config.toml
head_dim = 128
vocab_size = 27272
positions = "learned"
attn_scale = 0.0884
tie_embeddings = true
init_std_up = 0.014
seq_len = 2048
train_tokens = 577600000
MLP neurons of a small language model. Each row is named by its layer, matrix (up: input weights) and neuron, and shows model dimensions 170-340. Each number is 500 + 50 x the weight over its row's rms, rounded and kept within 0 to 999. Numbers have three digits each.
A block is one neuron, or neurons of one layer that tend to fire together. After each block is what it responds to, as a language model described it from the Wikipedia text at the highest values.

L3.up776:535442455492430443515510472512429597525497536496479473465472538488451513532564535419479452549599498493405529355450483463520575537478573511578526436545483472468547555499513559479440464421492567455560399405449525481457506494480531495534420507509449512497499501548475445604509488561525532470525430405522513530552470501542576498511463537544517520521476394461518501542486528504518474442545486513581545475451450575503570506503396515544517494509576526482458430390519451525572450500444477433604527443473427575526556512600
Description: Structured table/infobox delimiters

L3.up866:506546499491517468437455496441511483541473553542409476359432508525518496534422510504501501510464497490508449481527530526447478468577606529472492482493445474542489486455450465516465425388523498454572406405503486541506651571544475562518447511416514488443431544505461544529554549476465474452523460431505541455480499500479483574481435573516420436513503466436585458526444467522584548514557480440435441587478384588429478537561508463528587480500429547534473466450484484571475432443510502468529467508370479537498488539467
Description: Table header separators

L6.up902:504467542444505471522587485397470572485549508579517521492518446573523528553507410522418424533434462475476435468469415550440598484476497444418455533492485553474451577556328467526524564550577469380436495530509442473470478528517465505612594523515527512543452502576551562567592594568521561510510476538489490416503512583475546569484473487457521507454479490509457417526498488454493466467447566480508510483437542392461471502453533464403493523552451494553511541420542484516537482481523497548558475515450404483574619482509
L6.up1014:493415504520463479535554503510440523386495520528394489435588512512493514567435417561454395509398446420463550536517418435499594471489486410468551505531430485507533467598401457514516485554381454438482548623448406559567528490541424507500468424570557543498551435472424505426567438468494571463515507592482520472447546497511594535568517509406486543482509553494504547507450478480395540538513533484443566487447438487421534470478537569485406506443552526540409513371404485589501609461479513406478458552487450499556452564417
L6.up1079:438480486509493533575602472475449436532475533586523436468542475505558431548578493484461486519482482573422445435570467480460526497479587501508411498535371495560455540471469466466501450540515544458513563600580447531522608547508434519488574450477498552488493534534515571440566582437524506564581536451416463426427511533519505523460547574606540528478511485491560495513409497493462386561475587517506435525559451524436588491464446463484435485563527543494502430515504492458457637513486446482489462548456486501484441489504
L6.up1383:484440486522497483513545579511465477510424434605453425576483520482521438509533470540564494616533461548429583416504500527419610505496401549472462523391514505557474460491444554456447370425528449445500561521474476516457514525518546521613540520461516556490515477515556584528539448584547445429551553469501592614432495481556577472581507410579473571456509557572577522459469474370503525484543543510455526451477523585511481431488473550500430496542399514596549494498373519488475456588546508510476477429452492574520518538548
Description: Mid-word fragment pieces

L4.up505:455519512443389434481374430493381481386516482494565469486542492531468459503486460541585536500577457451549483473543533475445408492482432538456505491558569467433309543444393559474506550471496532478525449473502521411590571493511497622462528398473460400563483377557483468474541416499421503556457573429499445553458518474569517524537450492533518565515557475525486475567476513372562559532464606511590521599463485452472553487518536516472429490511516592510519460540510411547536588485476599461583537544507545520486524509483
L4.up518:560399465519532544539516487491556510517473495371471396560442481456502461576461508561513639457556525502512445484466435601503478532547455569511472553657403496505453450533518509446447458496579419583484424502478474527609539506517525556496506558489575395486541522431512460498447414595477484446573589545459475503464509572484523483477452578559489525459499484520526498515505440511508399522475498476546456502468428509530514496484499577554543498496453467492541441453544483477476521579407525522453418480454475561489466529486
L4.up525:561450590458563497510576528512486446496398485494612514453516487366528461573490462492610515573498498495461407590424535535529453487418461486520474471544492503420479509439525559457520576499518499476432533482527463506427491515491507481488526504538526472540486494599374485464493397504459488611572468502521474463546546551526582548537390445564514494590481483421443483509576473533512518423445524438541515496471529507584554437492562569521555549472538439566512511534598475528478584441492541466607529453587496501434451446418
L4.up923:494567450483526544534508446411500472522494544460438541502480433453503535467482373455484532547514477421366476487441540523530411416461446518400520540571407577551493566462543541540408596531438534505494569537583483432523567481475537539559502534499482436567506449548512481582505445568606481510478474537419571550472497536547561480503435529447457454581502416548506500435456502469560557585481529469463532489577520508527522540500456522499520493535567418509547525567589457505513523443526472565600487491430511565561437475507
Description: Word piece after initial letter

L3.up760:503508528545465460546479469491466454513475545462453532589534435483544472514460482427394578483492504453514464629433520478553459401489498491442538561517495606572509547534502512491494581650477458511536505520559434389410536471493535523486507460521543512506434475541522476409592504495549459509519437510531450452535490529548445519403457481512520509459469608532543506507389520618520543518472495527483496565472456411534546524489430532548504449514485526506530531443495511484528589467396550536520523468432483577513485456496
Description: Statistical number digits

L6.up104:488533421580540538541494494455574404467520611506491529496500464518481434517575538488549543462641473434502527486530490510518460516500457464486466430476475501528483475458460594408515457593479478515495532486510488512455468520524496588481494530388412406418475427514472529514514577518476529505503464533441580559520505519541520454533526529461542466480465478429531523550495495438506547441530469540515529477551491364393598587524455528506497560584534521464492474467477420505599471477543470444588468587488443559571511509535
L6.up194:494428475490508530577405433496522584499444484580501586501451341504413464478494538467454530587511476624550452480477458578562433414473391511479545457501529561500561490458459567530512463455427435506493540433503525583414484549488487388558492507566536509547564499541526543516508493510518505514461573493439474598454491466519506600507451576541533540462492445452446508480474570470388481457522507507503536589520427437471572518462530587401590589556529477485456530454550495490593499506468435436486433505555478450589434480551
L6.up740:565541490464485476501422430484480383400473531622490517445444475523598459383487415535490539535630511480418575594565487481551461397493455566520537454502477512493466549549477505511500484472479519449517558491451527505473566544395550529477536394504493503563500487541457502557505518493400454451454490501525493559457552477490532458514458479517470558440501444486416459511498458444522481490468502422479462481478470412497551421477473451499499460425459473433521442495419527502546568456570458543625472448492454547448461470522
L6.up844:480487382551539548555482467485415462528426592518456467534533507519563483460449494543467441550448475379468554479485493439638541480460531451528477555545429540471490421514456572446580561599400458517516524545486512461561492518428470520418538506491474519564526439497471483565455498487475380540506456490505452474427485480467566505523406448573558487401609426460542472540452403436581457527523500467486508501457434513506588517509427484499471539539483527525542465430518448575543542494537395497586544446432460474482410520553
Description: Mid-word piece after initial letter

L6.up357:538509533512441560512498492536493561510464527551413462597505502511437505496531519518544560549554480360555534536519417503512468489523449507481474548435512412531456547530481441515570495492526588515550599404487506435458565428490487460555501510555551402514388587503558496517493526527478461443532499496461496483465483540484555519450443413443545522551589475573562493543425485523549442526514498515413444434473532595415466432501504531523572387559588466335548522460466532508445588543507573397519465408469490582504519488495
L6.up551:500546547516526525499490467470474483517505489472555607521513473455509562560596525472468557603506519482489419549493524499476544453530424468485410518473606476572453526494440462613479516546491511363474580487392466488470508482461479559456562423547474473534369507468545532569453490501453473544415556442485453497494444522511508371510551571403515379360583487507568398481436529487534545548509510499463516528503507507586473578533499560453430472504425537585473531534542457557449454612615523494482499476478468617547416411496
L6.up1063:544529437425561453573524509582478544434489520453480608507543593523491484537620497404515587478548524496524468502483405583454424452554475449496524610553571371456471525528438497566546622479489482505570500519505444453491452496476457516518445517427413464495394525498431586529490429481464555487445533511362481410491528567509587412477524520454465465391521508498479527571588517580570531538488510440439468475518482544444445388514513526456466506487502511464374533438469491575556478528531431501492461575506455451463459449472
L6.up1190:489599552458571553480485528500514506438448517671508540576509423487504544562451524465417472584568452496432490436471461464462569558545547456411422516457522447478477472509519534515520480462477559514534517426448466538537543489537500597494557470568499458496410528484541486592502503418422517521516451453590460493557527479475462482512469513432465521481546539475538460540587363462603550527389492434553527573532458524533453508461484536468475489486571528504471524541494504494462488507605478501416517466526566541542504438474
Description: Table row starts

L6.up139:536514466500506441489457455454500442479477430596451460457370550556502444471514463528501521463536586522470537445519568559496547570540488508417475553483471524504378548467504498535529489511607491565470522534529488452541458472412421451508428433578525533443506491500393598520591462478464511454421466585484528465440527521561481561543458558549536459477527482508493473525427533525495499594431499481513603527495461535607478496587526529509483536580384500530454428480536595514536443473494490438440475453509564574566469491514
L6.up779:466636498474555445438420515467536504489455466525448500410521486522579458526443472484478527498451546458488460564546514507421455485520528475408434546485423496436498526490522495505446525424552477453559427430458488556544594534393446531503479466485549419465417454470453619570543511518500566343461553531533509460473473463481518542516465499442500507517463571492554515502493502508512484571492517426463443533463380630511503481495619504548589501506402506461430486511580467573503352456580536464505497468456543551546484532497
L6.up1181:487546467526511514457497538470502497435456519531499479545473467537511446456345510539500470490444504481391479506407467571456594583486454498399538510457451505484497479387469414422446535553507443544547411429568557491591574600444412551547497554510572441537447496450487621578533539587472536487449413531493556444560434497525400487556370422431435398491540513524431494554509499469512471526433463508409551523489419517586528568505481505592535523569448554507502416490462421490457436429602471449498528537425546533526553469502
L6.up1202:518580419463483512536483558462420481487480491590462464620428489463469564466523537483431527467427451506479460517513479507626429590488422524540441485448529503393438572547462550487484481501556558457560460436510549543433521499517451472556495467457482450571451479403435584470489550506524493470527499554462442578504489500493582501518460508531507402554477594458575438493466532496513537534458468442470538548432494481608382532441506440573495528480462479564489405523450503598481465512668525501527438506483537541565476434489
Description: Table header row

L4.up368:393521565536510464534554478499593630506520478464523490473517547553474461577567576561472484541555517495513469496515468483577516544504553505466538563455457545545559556547459503479552516467543426508450403455490412337597535469506563476574494442456478591504469485491538510539467475454500515423375433545502459573445454520438512466512464500428518477517524497547535540492472535489483468439540456530500551606515482551497585504531544472486504538499544431472531517437452534542471458611536487499434489485496575456529435581474
L4.up1010:446471559504504535479521495547538581483531488520514505569512433525491452578517416551504559481485465464448518492510524537588499423417482440554614558553403537405451531460475535575557472460467576480553587547511408476539564474439532470554500517442488517536509517499506613472509527495535577504441488398400534559529428594482549564477521442495496495499463482477425452507604508428435560503471478460499586543463451536537500454504463484553539553517398462466477569404559511590551552470478537473561569531459620520452516591495
L4.up1209:448562510412502526475473482504512609507550430449466473630529517505447489504479520501560526511418565517430497529458479534589574519485496476472463516383532585448441495358511511481533594507499552440544479605491470486497565559516533499506435425476455516507446598540470549562490446518508439477467511439452463488527495495429445446543424493460544421534408489512449479459450540486522480490537586566570469502507545600541539439524509492524394510485464522474539515484550556532402439488425563507543556527483517469501483470540
L4.up1323:429555490473501507480579505516464569496432477493500579517611426560520512472531521422530413552415444472501436522470497432502493400483442509495432530496491430499470478549497532486457375537469437469493523531543387497501497537512542482496454431510477471477430481553590443522506532477482609551554492547455521569403597555470592453569517526522436547520399511563455481549399511372501493469462475469460517592492499496521521477532555525448385533526512463478574581538510492574433540550499457490536515520445485498444492532490
Description: Word-piece after capital H

L4.up674:551386466519489643531412479472477512440558498511599526560465548481481412404456431478495518546576384561446556522532466497476377496499549478479480562612523469494586413537476511568401571525537569437478608572451552556515475491533375524434520520498418594508475459567547549587467512486421488503415414549477496494497517418526571488471515484542526480434488483469430538502572505460567502556551508512493476445459537612440528502508588473522492532465494570438503520427498573510645426426570468510456473496446533453519489537489
L4.up925:480486412436398563600473485516456513467446455445497540525466511573495521443562568516609477563524439496479504451377399670413523532544477507532457512443535590574525506427498488534473489469506445502453475483432455501469487450521424432543558486520382564474500554485562487525512421547506491531476442540501554565512557460524516536495518535539414485493570545440484447505543541495477522463573550466487465540400516489436468500543479517475489568445479482524451500470487469536505497463467444361530646435501543491462518461574
L4.up1436:537490555456484536518529486408360474571463577570508555444455488510474514503484434489519478544450537372431422416437493494393549496470413519528427522548519536458445498440561518468502583485531591489443517545396407504547448545445445588614612565557524432458451544515466594527473479573499506468489482501479463478448437482514501420526445523601520389429557427392448513474476473499536530498602540522531498526472527519441481515537546580554487577544599480461536452527536555552460473407524416531495509465581564480569494493474
L4.up1516:486441505522389381563447528525423431486532513479559541505371461588495547530463485408517572473406474513549492502535480492462449517444415564586523425506417402488501482557445502438500561427598522474480628583412584469477429523486477521556533547540469492505470487433469476419555509530538500454542513559502512522413513409603509568549379520467530470460524532462491494503488467510444584563483490467556563481520459408435382497480503538531569439533515495467527478551513565505553549475439420437607551534410530513499566500530
Description: Piece after initial S/K

L6.up22:635518460499605504536446503430496501532600511511464368480599496517536448442517469499435542465498475482491437498515417468563443479606531455519460558487533490502491495485414513431471498542556487491508574480444529605544458501513514507505609487513507477475550515522569577476488549415474439549502534500454471493529507433498574490492405479433491476536566555493524547454558591523623513473550471483402462536461551515560465371613467497509418473461572545457452490507423491498550481505502458506546544409435475622505516528479
L6.up148:534548427496511431466519516497567466523375418464445494524505497461411496564419451515467567552485516538512580464554539500481511513526517457513466440461495536508534463471476533402580527567503506408526420524563519460417528441500479524500511431420472539487525444458512513413489478571444502454584487539489537512500494513637434467395478483457491459525503428497502452458471494430559580536492472480501579496509493462514460490444438509444465533562581434487482540522449436357524408438556483546572571531477463499488485516447
L6.up749:542439614467542560503448488506491614508558463408422422517499487476459479474525386405555450542514522438482562435493508579557555421411428480475463434504546494486515423538583419432523604503478467507532505559387481462460524558523510483456531543521481506507556515552505505512490464498565502479522438449433445493523448455467518540490498511470581387514492497546494480567478543467449537523472493592507468544448556428444460359536570461445408479487553502481411469499521514484481540483513444532484525495527453500521501578595
L6.up763:497462460427542521557606473435547538474534478431425554465479395599431485435493445364527521579400482482583528526474532510504495553496503453496497509482525488449581423474496446498542557509478501487559524416439504476498499422504522530558518364593446408509472557531542426465498439425511493519500427482464576418474461509486564417457531560538510520530568503509450522630514539491630497539466531518418507372468515560509487462518566402553491493490532513472472575415516436535500511446526437605534506546469401480537440467544
Description: Range connector before second number

L3.up582:645560638576601514473488528415515543545461427387537467445461483479482521493428490553471507488490504501523403499469557559495593413541560497560475491441434435455510489455569535487492578526394435479499440424531484538476475607444443537630563513575438620519397499468498525582438414503476493499468571487420481556512557574534573474506559567594618495507554541459465501503483559440482428414457506421533502557481525467542495473509462490457433456436463467527444450427519509517542465401559520472496501476417584432490481420481
Description: Mid-word subword pieces

L3.up214:475519525526519442484454445451493463507493504522474522529492483482582564515513521487478497570576489519518471515444458548491407565440530502499556464512437522510550468501468347591519464577483523414538558371528472472481557487476574561565505434463512472569548484454470522447524500500532596529499495526532545515477451531517480579570498494549534492517474510500517444450427511549492564522533509527398522558391478616493412507528409460540547502598529547491508520463574541483485420435518565526425550452461540499474528493483
Description: Table row line breaks

L6.up199:442603466542431489576429453540406514516457446487488522501488419458477559495546467550512415532571495487428412486487455438539473504522441529500495431524462571499503462528444604427494532595438599444476468451425538490495554548537462483587491393494458530551548609540518455485471433518564511500469400452484535563458465441441553430470454454496485506438377579473420498460471436495432532467528568539502540574521562599558522478492538550450455557458544462647506440571422444438503453499572570476461440474487480466505441545539
L6.up799:455490482537490520517522440554542493503511557549563405516507585453456458493470512469485468556559527474493432456503513402598603502527411509442588583382382428483474457435460430538574487523495520484419548469530412561524454566471525547438484431489583452478485418533560489508507427484528558562421452498502485534451544582465500440517537449431459445547406583558531434490498456486473470517517479461426405534546530506484540516422537543503520569495509446487516398532452517393466528496478480442447504534513356486427489606444
L6.up889:457459429458434523501503477580542498509505368537542540544575464505489559402525495431497568485494512447497459458510478421571596509539544456533457466407490435457575496426496579482560507578482533430455445387472468468474577532430551445553478482479472465469577540496536468464462497460480421603524365479571500556499607453417570498496521456508582463621405529532486571490474522561480521508407476448491513414477478518487437484413483567395531582504430428609499438452529500503497492473519534549516532499510479527554513551600
L6.up1256:485487470524554564514585592467624463536395506507533522490591482538464446501570542499595462516509423493594560446535473504505535533515552452473510561507585562456517448503446538486430464475556462451515521463504467469453551501512474501540539410428487508490493452550499491570570438481456465528498482604543554467466548454521458475488629461595443542588456527538435575514491549461442427488448471513445500508532447452496591436512526507488465552552419482501544458504505451636446435543492631519544441378467447570489478485564
Description: Mid-word name fragments

L3.up1074:469492518515442470428520475514440468503501581623489499487492463452483450454583467471450444510578473410430515491537435490527421530493467561506463489509473522439475514467557482463467587466566474455486575543584494575526554542435571446478573447549577511555485527515479552569471500459496449502457497480429439558513512511492561473591497447518460484492505505422501596541534452454513489531580527466522511554506493470378584490571453432519416512501457543578564543435495573546571605583612496480479593565525547484607486563495
Description: Mid-word vowel fragments

L4.up369:442421499538521560526573462524593601429486570525357438576517374497479461483534522483501573538378466565487503549457487527456562472528543527493434477499391494491389436443391495474503538415533478499588540552574434493452588529509461596600534480526499493533390565466468533564471492485438508518435486507566439495464577497499532484507519597564502597566558480495479549460490490432522484553444533523538488444471507533449500452581526468565534558444496542440454409427545517476518434419561477471451450500480515477430465596472
L4.up479:545503452474466490602502514460507538517480578503443435494521431463516398461517463510555471476466495415464500597442504563496556467530496407489541596476498453474570450386548548549515520471440623517551528481498488537547477556495545583451447560504570391517417509469381448502488533506525474518460382518510408576489502472551475419450486484522481639602544450500438578471476499476517490569404502483517489455495489505515493542515433543465493439530429470534483516415483530574499625473486528442415572445540607523449590479509
L4.up534:516508527445541537390486504468566490526589442467390489453495472506549485530448548482449459576565495540449474444584478457530429508577510521553594468516544488526509469605544480551491500488445493582489533508436414524405547527409576461448484511531458459446516494525504491493467502556456484553492467478522524559582546512467546440434584492634440631465530520487462534471600480468502482562451497479579484614472485507583508562575466561552464464583450484553567441429555470529458523486564614464487506572491482604495522517497
L4.up1129:569504520439487514422561465530495548531444480572566366560449491472528513398463508389548558607561491535464465496470498477428567464530489492547551528432462587646509526593620548518575499443426606484487549416334472476476498410411532475425521567505457513460467552451412447459526557455437509499535423526532517577536466481464517554469513491499495508533490518506487558506565441483548534460583526568574474546467439435699574478526424522525532531525520528437508440431571548453528511453466427448541502475479476510550528484607
Description: Year-range dash separators

L4.up33:494516467439526461485481416513512444581527510381533492507531493494571419551416452558543454596543511423416525484397468529558460539454501431460588525496451612496510454456557463543525569527421492510581469538516517564412524501562511451474603480574501430381528518542542543594437474558523433470530513475554483527590540500478503456610422463435616471520535492532565478366433528489507421516506524493475521521563521500463474406533488487471502517398538465482520475560514431596469477461473548547433472490470471532557435446443
L4.up920:469511583511579510498486495417522430634538523352499454443459547453518500469492499502499513485495442478490543471516526429604437477483516430503500530472462499552510442531515524475515511492536490545582529558561557470468476522556514487531527453377515457499550425515507544498586456583516508536565538563429523485560490434517553505504463574569552443466474493610538509471525595425507460616538498525318475488443547472589582479478535607598534509382487497467470472456449496383448469485533457532489526510352516477530452507454
L4.up1053:468474437445490507440492455454516484531514570461511504560468457439511649435433512574498461453469411512502499427518544474513505484448572483493506495539508498465439526513493479531554559508523541564459491475529503415508515442521558492534531483555548477571501420538491492501419519449427483534380521492454467392412535475448440440566476546447461505581552608516491558501434471573578457491523421468449533573463570506436490448541458424484542640441537604542523505455481404532481580519508496422473449484410540449446533508525
L4.up1464:555464466555552512495484509424535371492559420459477527569577569490529469557465511447427452466466500451543488479530470514526541508541404483547508416495473484535522460592543602559448609496499582476481475467512530553598529512439539487524476517522506499460521545507480533475515479549505508550555445576504437547415537485426494490453455538468490478496483526584411559394564429565434480515558542420510514552507548492526457414566539446426593640440511551566452462484460532529431523548474567461479500461487610442525485541461
Description: Mid-number digit pieces

L3.up1420:491499578461464500518592543522535364469445586533440500583527483500501501504501454305474541515466434459450485527465448496431525585468552491479491494413478537443465439491479454405449449542551468494515556522499478415528563528449560553581488471518600443514472463518453497460539526530516496518459534532488489489431483542461476440468544565517459533547512501481354501480459552430482458478432497502537575515519518586448535472525532560494478576479606492510507445477506413500583512562499516432541557478465539533470475634490
Description: Mid-word in proper names

L6.up129:484435493514522435532434494492464557565490493449514500613404467509459483533560481486471563470520538447403567472477549503453491479542492481415469491461535605544382512523528547432603504541565467587481547511381561520501562577484526455470517571463571522553486489494472461502487548549560481554437530480483511439437468515464542510556451525480469523481531511547529519480493494476529569410488477448519480468505587556375562511533552611498508531537454570453464448336514605530416544442480557549500515431556526546335491512480
L6.up146:557451518508518530506465514468547468462545507457505483555556417501451463482511529476547540475542411500502605469502466479520430521543505402422533476468513427485574524524480527508485530436515432515539489512600483461438590440485572560486482492466544403490478447590492456539504549495504565582468440504518434415480488586565488356499493490513565517543576476565495513584508494431514542465520540457439533543571391482450548474460574558455475422477537623497519571412419498405475500485451490457535424468541442574486536559564
L6.up234:544438502498562416496525419475542525525460528488406488402508510543521420421401494483465490464503456510484464483420459504552456495504494432434538411498574504445536435473517398472482509512483552500604504478539491524590534401520539503565576484570483505559525475503528540530465469511551557470505490485510469422545537468566404441547427574472442443501516484549462430522574484453562474537598538552445427556484492507577550480481530401554456416531594524543549467579446426442493468457435520523392479546520518466566498521529
L6.up347:508504421453446453504606538554491436529528505475465486530470553537474563473489453514523508473472426449470434392528528523438415521546426548488453523492530512563477509437517484531455481654543503525440497482490449518513467597486541481531496513472561522481462447460484466514431528598520482530576519505491438456424545479521511617548546524501435503497537525484514392491433536490521521499495466553493424519595436469514552401498511502488529509487536650491507506421479443479472482417532615439495457513492572538492459511529
Description: Number and name continuations

L4.up94:503463475486452388455452496507519457533486461572473538468500594552493426533519486407521462549547514546663540524521522467454543533457524551504564538525528505445420591490503545496543533458495469473496581413491509546446550454586483570445553523490515386497507529519520581495490467477424463520550574464484498448526591533483571468505442502504380479486538413561556556546515451570506578539432518547583442539505458586428561497455553544438459519488521432508507548522481407410509512541577535528477535481390560461538564511465
L4.up408:494529520517449476500485383506523462443458551594428480387539559572395460521576558518501477636520495454459460452477490447547496511482568548440503529501477452589528560494394493462518617566441453514487465546454530511540427520550556436539547554454544471516467486540450460507495394532403507494478524502499484502509420525529508506547467540587396532368480587444517365475451485492468500487507561438485523494487517404562438536471387549495554532472439393602520528571523537495526428590531404513517604487546535510538519516501
L4.up717:512538452492525421447584588471504419508561404546465475420512478553428556549516440581498465513572510501545484547436427534457568528487596433507512520511447604522481520467413494514483536552491489504614449515537418499468541521586494477594510477507592530517521541557503423506503474577516394491564460445521557506483570415460584518420491540617461449549593533480531423515524506510471502498507556452517443540503488455392484488481339470426460497434488497524480514443479580475591496537552444586429440567431388498489580439517
L4.up1117:548528501583437437522460506498467459560524552512449460469521469580528514533496519506459434413474404426499460526405496545555496608651612403493438511460495534561596563427410592433559480441556418607485441426542548450540486416498528450475553514553605533477556577514532492537418459479455597532444446527554525532490488518563454555518445494552450525465526462575516457554542444406446498558523519458500460587456490466474538512482480574499407533517523478474505501485470419549543531528473489436460451515521507364441563511546
Description: Second piece after capital-initial fragment